Weights of a small transformer language model: width 192.
MLP neurons of a small language model. Each row is named by its layer, matrix (gate and up: input weights) and neuron, and shows model dimensions 0-191. Each number is 128 + 32 x the weight over its row's rms, rounded and kept within 0 to 255. Numbers have three digits each. A neuron's up and down rows have the sign that makes its largest values positive.
After each neuron's rows, "fires on" lists the tokens most often at its 100 highest values on Wikipedia text that the model never trained on; "fires after" lists the tokens most often just before its 100 highest values on Wikipedia text that the model never trained on.

L2.gate339:127198117150107090100135143081152164097150106117141098125116154103118184177133091119106150144121100116130122107107123133111163139153099124145128087114142162161132053096160086152067202126184116074082129105177075103114079049123176195149110108117155125132178146179121166183145105088118128141159144135086148122133153167138120143137122137110156132168116145078186148133097099078068085122153162105081158158107102149045130120109146161102110111119062133064153150139102127159173138052130147175117077189121182137167159099077124119107134163148079126107181173097153167146121161110154158143
L2.up339:157172137161126139131119118120116167087158117071128185155106091132112172105097107115086116182111092111110110085155158098102114142109067131135119112178124150099136102124123171146072189120159153151152108134100095106152130138152138147129138132133094074104078140158080186138113114099144151124146131101162107140140127196131101152113096030102152133180129140156201165106106080140108142073103096115093145114111175135103128132107121167149059180103095109131132185106073117072135189128119214153107126118149127171134174142066137111080135126119074149063138072034124108141177157116115057151
fires on: "1", "2"
fires after: "1", "2", "4", ",", "5", "3"

L11.gate439:167143125093130135119124142140160118143133063145084046099159136141161176119152131119069139092133134064182124139082119145089151140133111131135144172200149085091190082129079211112112117130094119078151156141107098150108139089155175140205162126157051151137135103111171190156104094154142087103145102175121120096150091139199147128133128122123148018142153138101113153102093114195146114159137143123139116123145125170112134107173158133093131072129126144136094113133158130107102184191124185123103101129141122170075116104157152121177136078082138123146169065075138086134153155131169147142
L11.up439:116132105184138182089118139139127139118121092111159106160163120115170088162111112099167073158117077153182068124125152143109073118090084141124179136160131134142089145131169162132153123098149127152168148135110187107170175089084088132194132100052092108128132184134091123153123138162139127064118105125069129078096115175150085084056137188104122140156073108179138113198106115131189180143116109155097153129122109126083153159113134110079101131136183147127104186127108153071127114142128135111156026147120138130146195121128115171120071136104166152151098108141111119161142125135132045170
fires on: ":", "_"
fires after: "2", "4", "3", "P", "5"

L2.gate448:163137139096122080122170149087154128169155023111133146098127129127138080175140074123104142105162097143141137147077164164165102139073121114137121176094197137156121183141092101113112158193133114098118167188189085105131150093101144117118112124157078128084132126179129122163112126105152101123092166086134168065116128062122112166125138142105090148161163138115109147067125115154135130143139149122124082140037066195098103114171114113141086101145109130096114138065071138111143085089162107119098050094072145115135113130112179142090086128154127178158159163126135061114111099125177127088
L2.up448:119103114096154125138149118063100127157195127160115123158125194101136086168137088093116154125123074169083188152099177121188125136165109125105137223124139162144130186146136119108131188122162125149107187143118151075128133149144101168094115113156169114130150161136126116145153124091144142102122184092040166081117117084137131162097130152108107179115160146177110120136095118095144085103140149129132128142109126149112119120163125078187097148220095164124098134130096175119148107030148160116120096130116162080112151135102169154092096107183151174129171169142114061138091059096155178091
fires on: "\n", "s", "|", " by", "un"
fires after: "\n", " re", "ed", " comp"

L6.gate285:183152141138102093134141083062105099131148141166112109131091158095143087109135121116115146149118101152162160059076125091123115129139141105099113125135166051112139101098139118169118150139156165096128110094152109116119118079130178131138121142123147085146142133117180072171115143132108096099192153161064170115112079124087089162125102158132178189191114038092123133067147058106119110185145113180134095094144127118145156156108128140145135093149160122118135128125094124115095105160158114143108090112059096120095173157073035144167099132140072146171175078118196127099180129183182163131
L6.up285:115139157163107121076110100110146162147105120166066164083104169112101139125137185096176112155122126129139080148103113120110156208123124116101130089102131095112082193160076206125100149124096167119089114115072131163133153130187124122134089090134093109111025113202160172138139152171116085147119106182100151081156113177136123091141141142149171105115160177154173121107170060150141139159155173055107131167147139181189113110101187150169116086155127153134163162130137100128080148145154156092079141100158090083106119134145165085119138133155154115116138149080176110138107173138163088159
fires on: "2", "9", "0", "th", "5", "1"
fires after: " ", "1", "2", "9", "8", "0"

L8.gate351:122093110122118090107162083036154106107160131144099114127111117143076068157158142068119117143136155118147120160141142085125106139122103112104135108114125113176143077111081152125112112115174132079137166121143073092181113158116117137148166159182075170090166137138128142175111189167143134089116125051063081111080148154141091115097155044070089097160182104095142130109123088153149181063113125097127105162104110130122114033091081110158142138091168138081114106097104164096131087136117097107089148080158137201107100111075152172152081115119168089152102125092110130110125151163131161157
L8.up351:144125198164130083078168101193131146124157085108129120140116069151091165070155173109133083214102161171150144122147121143112129185135092146075169162163151134123151123126096109141174081125119086052163090134116127098122126127156152118150087151153104068152149115198104138142089089129115077177133137158108094122121065123099105184077133117148068125134098070188180127074128130149106150104100126167146209100107122120132157103111138114119120152113109203135079159128170130106165102181143114056087076120097132130086126181106169122115108098119143127095124163136124132081129127186172149141
fires on: "=", "s", ":", "---|---|---|---|", "\n"
fires after: "\n", "---|---|---|---|", ":"

L8.gate198:134061102101127088160152127107174114147112067142082098116166167151169145155143198187056105155140116132114104133124157123111103113080120062148114105134136112103100161123066159139148147115140140042126163180129035134128123106089151125104191088199138075116147151114227083089149113125161139115136116085085124111154136157123105170157130086132141151155093134116097102122126116147137114168133186166141149176099136142190101115119112094101140045093094136108083151051110109074103130135070164130117135104129166104162105143143167139145160111111129111156169154085158104179151128080096140115
L8.up198:122140127111100141176149197139127049097120170097145111112095132135138101089141108120155116124151136159171176116138112161107132091138141108161167113119148123083150189088082119124141152119100102137105165174099091169081070121215151066144106116170108179139069105140073117101115151102129142056102113113131150107112139144115106178183122119155113097181124114157172102194173134076149138126188160149141093135159135107074149123173140147077121171079158121093125114113140220137091142109145173206116137177140105123163089177174103147166107136143108189083114114125172154190122108103165157097
fires on: " ", ",", "5", " |", ":", ";"
fires after: " |", ",", ";", "7", "5", "4"

L10.gate353:129148162111123114115156121162170143127112091203118134128060159137125118123074124090184127103122138126166121119129122167133105176126142161160114132027158096109095180167141098143106175119131146151085182137097082140180189165078116130128145136137125116143118148152218082135151108083123111109161199149104114075165122118161120140129161106112088148165111100130126154124124108081141161170132224151121094114138076146169107148189118097104200108116108067151172150102144107158117144163164124110120115143099142168142085159164094129153112115072132085097130171186100091063072165163071095143
L10.up353:131151095161143109109160162119112112169102124153134141126112117130153143134081113130095107123168127120137118143098114070078112097158120149126133088101165148128177174115167154156071195123150166063114099155142145108157135102157153092187069085175100109146071145178125147132098112110168115124098122228050142101134169161128108141058150184169136133130099112193129031133148139115119149181141131083125069105128116116148070187178119102177104120144111133077150170128100060136144091160148171158145148114166134132115122123115160152132123170129072101136119123129100184077128183102085200105
fires on: "0", ".", " No", " Win", "9", "2"
fires after: "0", "|", " No", " ", "1", "9"

L4.gate82:138199128115093118126163095130144138159152051131157112126100107070149085182095102134104127116145094126160137129097150113148104117068145102091091108122113154161130090151118129105095139104121143113109160193196109133183119124100096168142159117116151138135136091183115093163114110179113144129126115148116144104097127073133197156112101114120084139159149104106079204044125133118131124126132133111156108137081101195145152090136141139141094084125120131068106150163109175094174079132117123092088140124008154059108039150184176167136082149170158122154116173136114102174073098124153122102
L4.up82:119165169108114154070130093171067159130123121106124126137057113099139095121176059136137159186068068106116159100098160159154152083135146117112191133209111091129086086106170112085115145138172178124088091155089147147131136149103091212127151140110146155085142124150177172132165091119143152101107146197090133138085126081179194146057133152107118149135117106156098140129075103124124102112126161127149111091108092115123159142162126141131075087151086086095119135137118174130131128119093137117183181120099122102149042154129137173081087131139157132161148184177162133079077144165123113123
fires on: "\n", "===", " has", " Authority", "|"
fires after: "\n", "-"

L9.gate439:185099113089123158146156138122111154166145112111086092135097082139110093153191106136112097150116138180089115147159068129082140138151131135105076118163147115156062145144076130176061127107123111113096152108093066115157151139107161190056121140062105157135100155086167203166159117170099143138145120123136149147159127173157089095179090121145122109103141125108145084160105081082114081100120149128146084125074153151147153113180135070059072056122116065101120132074164103095147083166134116171156140181143140063111107105131127129137162064125104147105070093110111133153118099152172131093
L9.up439:156166140049107184149127153095178090159105135171155178110129163171123156133154126115134084102141156083135115148180113164106106127131170166143116153120168155138141190196109148171042110093088129070117122133128139125115151100105118086174144130092066090153101171085153082100150089129140230065135171185100096114150130105120178044159092141128177086070088108138091121148148119094057097115124154134143085161153093088152123142106127103148099140136119086114088161160121158158157138191181108133138155090104086149094152073133108118186153155108129092129130137131100125121117106122105120138
fires on: "9", "1", "2", "8", "0", "7"
fires after: "–", "0", "9", "1"

L9.gate321:147146167126114109083113144064157115146131114132058086103068092121131126090126160121131072068152113097153119106178114164141166126114180134122171142107144076180161120112143145104080163086169105103104116200074110077129121069174121167099086091147105162125080105165160108137144116179132102126138141159158160128115101111143124166124099158156154136154158141128141182132148110125151150167102190117163138146090084107102152162118129112120102173120119163107215120160110177082143145130129125094119132105101121019131112082086185198121180085129161127162104113080160118203110061121164099134
L9.up321:090145169106124126111096160129139113161095106084094099136157111163135148082173092151110131184092133106157050088153127155148127085169191133150151131125135113122154143123138082153133126187138104065045105128081125087132100160065166099158115127167188129140066159118129051151141148143164125145107170066070152162109153087086165134117137138119138185141178152100136139133161099154127159157133113116120152134118182098159103096184117131144167182102173156117165117146091078177093133182163139110139125160098138081170119140194130166166155124094119091043150159115159130135124112084193111181
fires on: " |", "'", ",", "‘", ".", "pa"
fires after: " ", " ex", "2"

L10.gate91:146145122040143064141146152161125129136129094110156147106074079110115138155147081125111049132151109123120118074107199189162091108122088102119190134119110105206135167142076158101112112112150122131108073220165132118137139153164185120140132065139180160122125077120160117084146107168144146172097105128136150105140093122132189145072102137121139121184172110072070151066161123146127152146152096109149088123077090152114075148114146130110159136125148137158123142146062077098105071093178161122154141074169132116116111153137148169134122166131099178168119167117103133108145087175172149100
L10.up91:127143154161124175154131114183091097127121129099124086161140146099085124067090130104129061197134105117124130141114126158114134125187125160185184204106150119142108110045096106135175166078159156075154053071114105138109140138171140146085150146170091153114106084103187136116119142170127156136108070157135144114142098122193177105176141113087119124114106164091103125171049138093140124071141116112156155161192146177113134107158134136159161099152122113103154122143114144129187062124117115159106078186125180116090173145101119118109179145112058065131124166140103115119181124115128162103
fires on: "\n", "."
fires after: ".", ")."

L6.gate364:194127137123124090109137101135152138153105128144112065106124134122156095129188122107106128086177132099116124118166109135181103116100100190114148158083160186114080160148138129067138116093140181085063133127152082116133136141129104144064078087096100091161063107160205075161159188148110171164087154151070130145111121129093170115130134132140095148129140123136099203117169116136138131063159127127112111164095092138086140094131103130140062056208164138138117105117069070079145146089152110155106078066071133130073095139121124155142092144111127135094074087119114160161129137108161106161
L6.up364:124143073180141155154188156119101152165148106107080118117094081141177091154162174065121134166086184134133138078183173127098096135197115106118141165091135118093106114127190083163127112193133153143071150077129128105102104100141163057069180113087150188135110091117134165120136167160156146125121155128123156111108124154109168154130055102081099187161150081111136140085114078083110186146119180157153134081159172129125130155123130165094157119123146130133090098171155192088123092076091160167117089142100092074179093162145143134105176064142156137112099121122119104114136111145116140150
fires on: "'", "t", "‘", "1"
fires after: " ", "'", "n", "2"

L3.gate122:122161117078119125173187092126119148140136160130160154143145124132205104176141128106155080148092160163125162108104131113074100152155201175152134144135121118117081106095167125097107133099099133153073134157108157202083203107115119136128104121122059212122152093083128187143130127128106158115159111157128149094092137133133177157093137169114139087129084075109115108124112117088153181180160147171093141147146098109128071108170198115095121123195098171150151180099130120081136108144169123105144102109053090074153100161096150166108143113095113134112129104073154126162164069069187140094
L3.up122:115199119128113143188125158098104151132127066132063151102120176142107105169115153080142101135142148152135134171088060171180144114203142187179060122139142166140073126157171034096121133177189137174126185079089112113133157158170118154147109121200180121154125134159098145100199142129143130103157173138136115130083141135140118138131114173108084074139060136142140167165123088115142122161133183143139130115090141099160110139158145081207165167137129103086095111152126162142129146104176139154157118166114124080132134120121162163105076134113173120134174131124184136146125064100144154143
fires on: " York", "ant", "al", "ang", " City"
fires after: " New", "qu", " W", "W", " South"

L4.gate173:133129167085098071177142151140152107181099121141096104138174060051106082137135121089114159106090097173141124074154123134188089091102128147118114137155172167149145142162149134111103133142048139110126148169141122108157093070154095108161108068143087118150132092142151185162151158146159159163070108167079113131139097174123187121073082155144188145123165079152095172059166129088139125170135133125132127144148052170161128150129133064116117083105085089108147161108180100147130072080130115088106088136115156138111129138143177166139135092128135168133081152114116175072110069101140103149
L4.up173:120131131115093131155128078172111113116094144105133190144159036145138112105148082090108117102097158160054140116081139133119157107181117123073165119192136092135099103088076220101174119136194190199120138083145117102131128102094141122118149154126162158150151125073163134135118113108139124125137141106083112158154153097180156083090172111137176116117109121127162147156186123133083140091103107106183096123135109121124107077141118139127073071124117087165135149075123138059123130185150179170093108131116087154136104126098141124132179134075135082166116172103074138186111198183107095144
fires on: "\n", "\"", "m", "pro"
fires after: "\n"

L3.gate260:177171147105089101148098141124138145150091050160097125113110129116118070079103132127099127150158126179142106155141101121126114170121081072172117127113174178166173042172141146121103135153129182071112097204118083145125081044169159102132080079142077096177107143193138136140101109126118120102072102106121117121177089117119072140113149073124135123152113132101137076069151088137126134117126174111107161120116133165110118145202146105123121111070138154120142114156047161176085107151137145123122129147138155194127113176099146119164116042120168153093113144160146095108151111080117103095
L3.up260:078095148102123150062118097128134127135105104116109130131085151160112103106122155142163128162153057129176114139188199116104106143164107110140080093123102095079122095112105164087188093146081075122187108084150142111069125163103143157135132103156151164079099142172153129209107121116136115154029052136153192050134079130100123136141133121100136103118155163143161125091134131141199166175130087160139144159140104121142116109024168148161118130140133141122112132083113137099134106133116112129132062136083169116115065096125119159129111133149142084118121100123106094153154063082184121085
fires on: "–"
fires after: "1", "2", "0", "3", "5", "4"

L2.gate10:075134106165147151163115175151187126152153180100108168136161122091095062129113088117087086123105185107085097153139092130137146179171149032118134036109130087180159087127134099154122139121093163091147121168141114137170149127083140171157193146091177150152122118131130156125104106164161100139135136149148163146123124164135116045134166110104161123157085140128140122123128169145101136151120123103082125158121136159130091126095062089090068117115060084158022123133156110076154140123164097143143097085105134165151101090155134095133147106121102101118140107100135133093143130071129058204
L2.up10:125061099115119104091191090152120112143173130126153146154120195101138110206135079095138176170106163113124095133161150133168036180130120172141151156135091086154136157098137171188102163110120158127140093174160129104102106176122103092119193138105084107142048108066125108100077167162126119111097096116131203156131119147163144142129133054141123145173129109121111130100107091166110112131162099140124154072095112102168160116167148121171112132128094061122153144166157145145173062163154113070153079121152088169154156117111143121077126111164142092181120103137054113117144152155152088155
fires on: "dy", "x", "in", "ke", "ak", "ach"
fires after: " Ja", " Jo", " Ka", " Z", "ja"

L9.gate31:123102089133179098086169047208126101133154121162116143135125102133121146189163111164106137091119084124110135122117114156146123139103127101088113140083116081138075133124092146175030149097116125114137131148160113178123110122100112153131168147142135134188142028110166113197156145166147129138123082133189206090151136131111074108094121119158102171154127130104109156106196100153141129118160131091112179120118124152138146120115186097107095187083132144124128178092122124135126051074104136186125166157159110061109163103181177165128121101162132080137098189079115169156088110128127130113
L9.up31:135131144099142141134141109076088146160133148084094108170130111130122108121127106080111133182155094117158174123134133141167131109135085056111148135182159183184117081150113140144161183120147076124073121110140159144105149116090152124168172100140081105128151108085119035155154132162175117141167149160098184100160121145197145153143184044091156108134067103121069157147140125167147142101087140151084113096170142082149183125197106072101119158168129101079137119127087142120156096188102173137148093085165086119064094094159120169116157100120139119080090102144138141149108101063090137105
fires on: "2", "1", "0", " For", " At", " From"
fires after: " ", ".", "2"

L4.gate261:110144141072121093136115135122153116168194133156090135127160129045108082175125099103113136161185089153119125122125157154158079080126116111127102116104182099171120129172175053105138174145154168134102154183188116119147083102133101097091168132119103175123116094164158135183109166121126165092149120118064128167096062140090169104109141181148169136182198111126116112083142139112145159169116137136154109104073057173199106139121148086161111102076143109107123159171144138170173099077153078093127069141088141115141134100181165157123120101143170130167089146143128161081090155124132080111
L4.up261:128162141116080205136095095213096063142146095099152228151092131136094118154119104141092157134125095130149109059140160164134123184160090135140200164182094147110083165070103134084159149115135183140075131116157149163132137162135159121104125106152136074127091103052127119185164105129153110159133140089127191142109117088163063089100142124149136127161152103122111133139098137181097110116156140139070161087162169078116096150128129159101117121143091141139078135115104194153126114127102120135134140177082124143137174128184164126157157150046151183129164172131137163126111173169148114127
fires on: "\n"
fires after: "\n"

L6.gate375:120137153117117076144124123117106087187103118135110081158057154136103091134124116135083117139200105130117099100119147158103092142151163172131108133149131138145145123132153087148161179122172153102110108147181134074150112122132164117147154158096109117136157101169145115157063109145118043157084091139146107069137086146145112122116122092115113154173156078084122141106101063171167107111143138085085096126072073153175102128093134111145121144074172140106061143142133167151150097119174137146138077212143137150079084162177171113076188151197147157133096223187178121115135111125133106082
L6.up375:061118162157133170175147108156132108149146125133078143138160162115125149136143116138143089158104138125143073155078110193136134164144060049124180094133130148158072081147112141145148125113122128101160135111093131087142103124086150129134150133075125143149052114120149140119134111155136184185143110086148158092168151139119211168179121085127160124134146100123134131121143089192134140111155097167146108118149129135135160124115080133200150162171136089152107212112054107027154120118125155150127155129106201108156131148122065132211107077123111088191156147095088120183134094096144118105
fires on: "-", "|"
fires after: "\n"

L9.gate179:183188187061131184190112108127161175141159106060122173094143174146202121145125121094076089070114100167158117054068153162123102153094084123163115107105105120178105110137112119160117136149134155108141144112119109058116132148108126118121119149131093145208111099168165132103112140169096121077095128098139120126115099121140079093150134105116128125169161094106105185092129070090121161169108166108174129099140166168147237133126160141167122090109114134164130141104157104140136075100167107126080090118131119142151189168155063117156070121102140101115115129092130167188160110136133101109
L9.up179:071138114108084070120065100106136137122124191100118235144159125138099141090098117093103122106119200173186150086137149108129122129139118111127090095107146155120126206119120198115183109086132156129055111127144137100123104093098109147164094122146169062155144118092150119183075106144078113148158065125102136155127206105148150121113135103132098185095125182116106163140141182097136100126112136124125145158083178112137122145125199113110074130171132193144103090146112119126125116084158134108154163140100087157162133145151120153074159132146167146063112178130131076123113093046147130101
fires on: "0", "9", " early", " ", "Early", " and"
fires after: "==", "2", "1", " the", " ", " a"

L10.gate193:104131106149189069182080141119111148199102088109171093152124164118113145099121072147094142135119129207167115160149183146097131161144036120136177157143089125141096123100129171130096104114102114058132114134156154140128156129151160107137139100139094149156140137134145109172145116151155069135097045126146145081119126116196185099127154093114177191130103093088113179107132135134147135098190145123112154169101073150088189133126135054125135108120077094138096119136095118100133113150122096076086160129171114154087077160112126144142105131134173131199051128083117135106167114163199141136
L10.up193:116208130120109149138086091130068089102078140110100175128139128144131136114141090143183116096114103128151133056121067158099207073158203099140192108106090060137141152114127128192111130161161147126147090068158154146117128129135128179127156205139102116091076111136115146131178098138128139088115115123098107050162121104150162102110113172156112155120137168157090115131126175137048123110107078118158161130152123129079125119146173115104160067124183129168169181105101176141113086116135072154119147153152119107141181118119145073112120156106075115176161152164115150128127135138141211101
fires on: "\n", "."
fires after: "."

L6.gate307:167167161061094140153189117154120137137157123123095081101048137092150120123170075113089121119128083143163084104061097095107112116175134133118088162108160110141046150171138138078094190134144156157077141099154136097150112127134105146142094124153119103139158104201144127100167164130136095150094202136143116092136171112220159189097169135070136163136126108139113179136116117062132108116129223101085125090131132132143160145171176083132077130111141128141082102143093148127115118083152134089148119132088077096136180112121120143105176089109120134129060121076155134100112131172157089154
L6.up307:093160076126143081167094058112121107132200125154143133140125181150093120129127052149134087131054072210104180107145159133138120120176119120115110110131122118093136178121082173152146128095146151167066128101151139172164105167132157074141143169133145127137155168086136106129134120072081167081116113124076156108076135179101118086101130180107120105121161101123161169087131193143144200168112136132178127153154096188135182209128146117108121087135136141166081166129126147064114140097142201122114142117117086078123094122149139113122144119188162138152130089106164121152174089090139152157
fires on: "\n", "s"
fires after: "\n"

L4.gate428:131201155128131108151159162101194172156125109099146144088099099168117146096146166084116137102159180125112120119096101094093156085115104157145133123168101133169082095120148163124134164137080109122057106207180074177150157109130155116143168157153129107117066107175201117162167070107156089150154141151144133127095134054137100095169086115129133151123097084151164189054140108151138111157133108110098169146111091149164133046104083125081122144179156170091123118119134162077144100132156157125177174088085153123109113178141133110133152157145133072163128132162139124119205069153113110113
L4.up428:132129114125117081074112121124146108147131119164198128107132180131082118082092102193093136128143122120169066166128120066192175104143092130119119160142115133125096189110099175079095165135186148136136109124103167078133087138127138139075128092105124065067124096146165140156117152115099183210111154121149119123122091138122195111117144116176114117137163136121112189099130160086112148093148162147133113125116167101109160148148100116189078092128148155085198112151098111114118146157112172084137124141113148218138167128115086159147090108162138089161075212135093191075120120101160141187
fires on: ".", "il", "w", "ed", "to"
fires after: " No", " pre", " O", " Lo", "ho", " no"

L3.gate200:169184150117159114184122102101179130198150059175129203115159076126118122101176105151096154143107048162153109136124106150137114076093148120151125121101138133133152097217132135147104147148141137136104129190144106175112097102148162150143096143140060083108123069163048153155113117123116176155135094131105161134128124128120143127120147151152136133162063171132145106092121160112190126117150107086124147171119140192191108183091126131060114190131086097169132060101093115142197077098133106154082152128068151108153110158143135137149149107139167143086091076136146125129084134145151108078
L3.up200:153141142166130123115100127151110151105101097103148163146100152112139102130181112138129162172029203105069167085139117133122118103163139077164141111139117073121147089125095119138163141152175121120170117160137152131092166104171168099174059159116087128117122094111155151106095070143123154125135088182207168162089189159151185105112168148161175109077061134119155109108141113123122138172171102124130115149111087133146054134119097070174101171102134160186127055090106114094175077149139123176169120096163110132135096178147124058145142152153110162092159140138171101173126083131125126119
fires on: "0", "P", "a", "fer", " rest"
fires after: "2", " the", " X", " N"

L2.gate58:096133162160095133098111126087153148140171142116120102109102119102071123177096139101165113160156182124136096192158161162133090109145185126068150126139103102172114102078148102131145095095134179129056149147093104091099185098174098096122143075029096185023111135084157112111133175142112105099153132163127177151179125144062153209114090101148134114142131158136115126117121129126128141100090113173098121115072117153189079204147106129170130114143119107113168125078156069087155132125128166135110100120151101113115079112150151123096111131180098117159109148144160178113127127169114070101
L2.up58:137145114132115109090143131103114185116145104147076181152072088048132109100154105089117140147107119196131090161162115142210153116147083162072136130122135122098072128157120192132169140115116143106127131159048130100105084112140168092161146189088092112159129115147106133154183149161099139145110092143093109181100141084084085171106123112139086127107160103178084059097097121128165147179091153155160109144157141163064170116121143098116103160113142097087146108079120147145189180173134108078145114118128147131083192118118096086091116178143130073141133174137046106115185157132141120136
fires on: "te", "cy", "ry", "di", "ke", "dy"
fires after: " ", "-", " in"

L8.gate139:175175170131094122132121137093154179129083118171144138132072100121044185124145108107124082143157142166144114149073130116133080140136160169082127150075154059174141121101103122149087159097128154122093128159130085083207121077132162113152135157096132135144074122111116057109095126139141113154130112125130140119162123156128125163131125167153084174125149134136066144113103098084128151152148168107145130105105168156092102163173131084123145176117130071166144155130068090078138164102152166135079084106092156100143099089174098132150156053182118179195072148164084132087110168075105150067
L8.up139:150139124083136118138074160135132143161082122080136122132093119162163155137152113110127082152174138158162141147152100154129197111206171141146169153089136095044125141162111121096128118121135166095110098167136157168102179069108143106161153127127098137099092140188135124121200164162112140184129070104156182152173151142106185127104115093124095128138100162128183138149108151121206103134124112135123082120138161115117206101145164153176082119095143068128051068072101119112165173197174113116125131136070139122132073078143126199172093139146156134162106167131103160109125138126115104080
fires on: "ter", " a", " the", "ri", "cy", "hor"
fires after: " ", " the", "-"

L4.gate474:116137122142103087120125122134157150151168081188135079121062124116148082098157134144141098144217159184141126121189118104183081121110138090125094122084144128122119116141103145070119136117153176095121099220198091101167178109125168082141126124101120158112089105151154108086135160179137153125152060155137128140101059153130162167145156061096148137202106120124100131122124115104129148131057134099116101133100118124065094131120114093142165125144137119136147105116088178126079112154109077065102129145082147100115106061109126144153123068113176138185086099130204161091178135156139112182
L4.up474:124162080152132126144149158154087158103174054200143100178078102105160119123107165154126107136134109109120085123118143171151041166148095080090164116173054155155116127140126172173124145142143157068185113147145161064130206121172156170105175121148170079116105179103133083148169149122135064126203116130082090193114139134170117172139090126130121181089157102122115187112115159118171081100088060142092139166134137139159097137146182107174158100136162157122146140108133122111093137112167146121073146145145142117091151155160134141114098109163185130132147132164125121104175099129140168095
fires on: " the", "-", "=", " “", ":", " called"
fires after: "\n", " is", " was"

L9.gate170:161218166095085123156121108172134140133111154140102120126121116165174136086132096221111118077164145160115087152162147128099063071116101118177141141164162104144093115146164170113105159092132138149081146139170095170124077058129137114104094111186150130137115124171157117185129149158136109098080155120120161049114112160117160117085135094136090161179147091125152134163103118108091166095126197117151188154059093181119117092089121088202103064196140128127114152104106173121077140162153132133092088133118116131093136165075100144120126097134088098119094143143078079133139124113097158135
L9.up170:099168097100177146080091114131166139145132164107127141118146169125199117124136135148157111174166180139164139132131192092151174120100071150136115150125183161123147085199116138156115055125153104110127093085137114114100059138140089060103113118160167194135196168133166132135144134174146150163133158132146134118097147118130198066167141096104104067139135144097087069114107125101102179132161116117117190132157170158122138147100098125119143141104161159099126150114138183112177095192134112119102089126126206166146108151120105124149064077072117193154133055162142111144173091131109112171
fires on: "–", "+", "lé", " |", "tin"
fires after: "0", "1", "2", " At", "s", " con"

L11.gate30:146121176075175150121160176146194127141188107157131091104060102176093144141137110108132164121128127160158105118114118113054102166162132092147134126142099126176115116129112069102096127084147120097148085180168114084128154128171108124115150112105057137126148111133106114166073160158115139189097085137111138101083120141155142150170088152129127165194146103152151192095090123156172102133117163091143155118054124175174108167108137109102056091139100165138119166147163144086126134155122163101119122099076130077147086109075208114174106096148115163137055149145061121107170107161091153074
L11.up30:121169148078135081099141115108131174134123096134044059157121155121181164118161108082122160107123179168061125134091128077110194132160164123112146104122124122113104070157121046157152094129133083107117105106123133133132155090147158125159108106148082153129123165130103078143088107133137141159102101148138153123084160131169179185113199165120132103171082158150151123096142142169082141073104178118112090107146139095175117134095090161113101144188114175138136111123105172114146110116166158091122081123093074144222057087125149129125134105122095108104122139188102070133169056165130166090
fires on: "2", "1"
fires after: " ", "\n"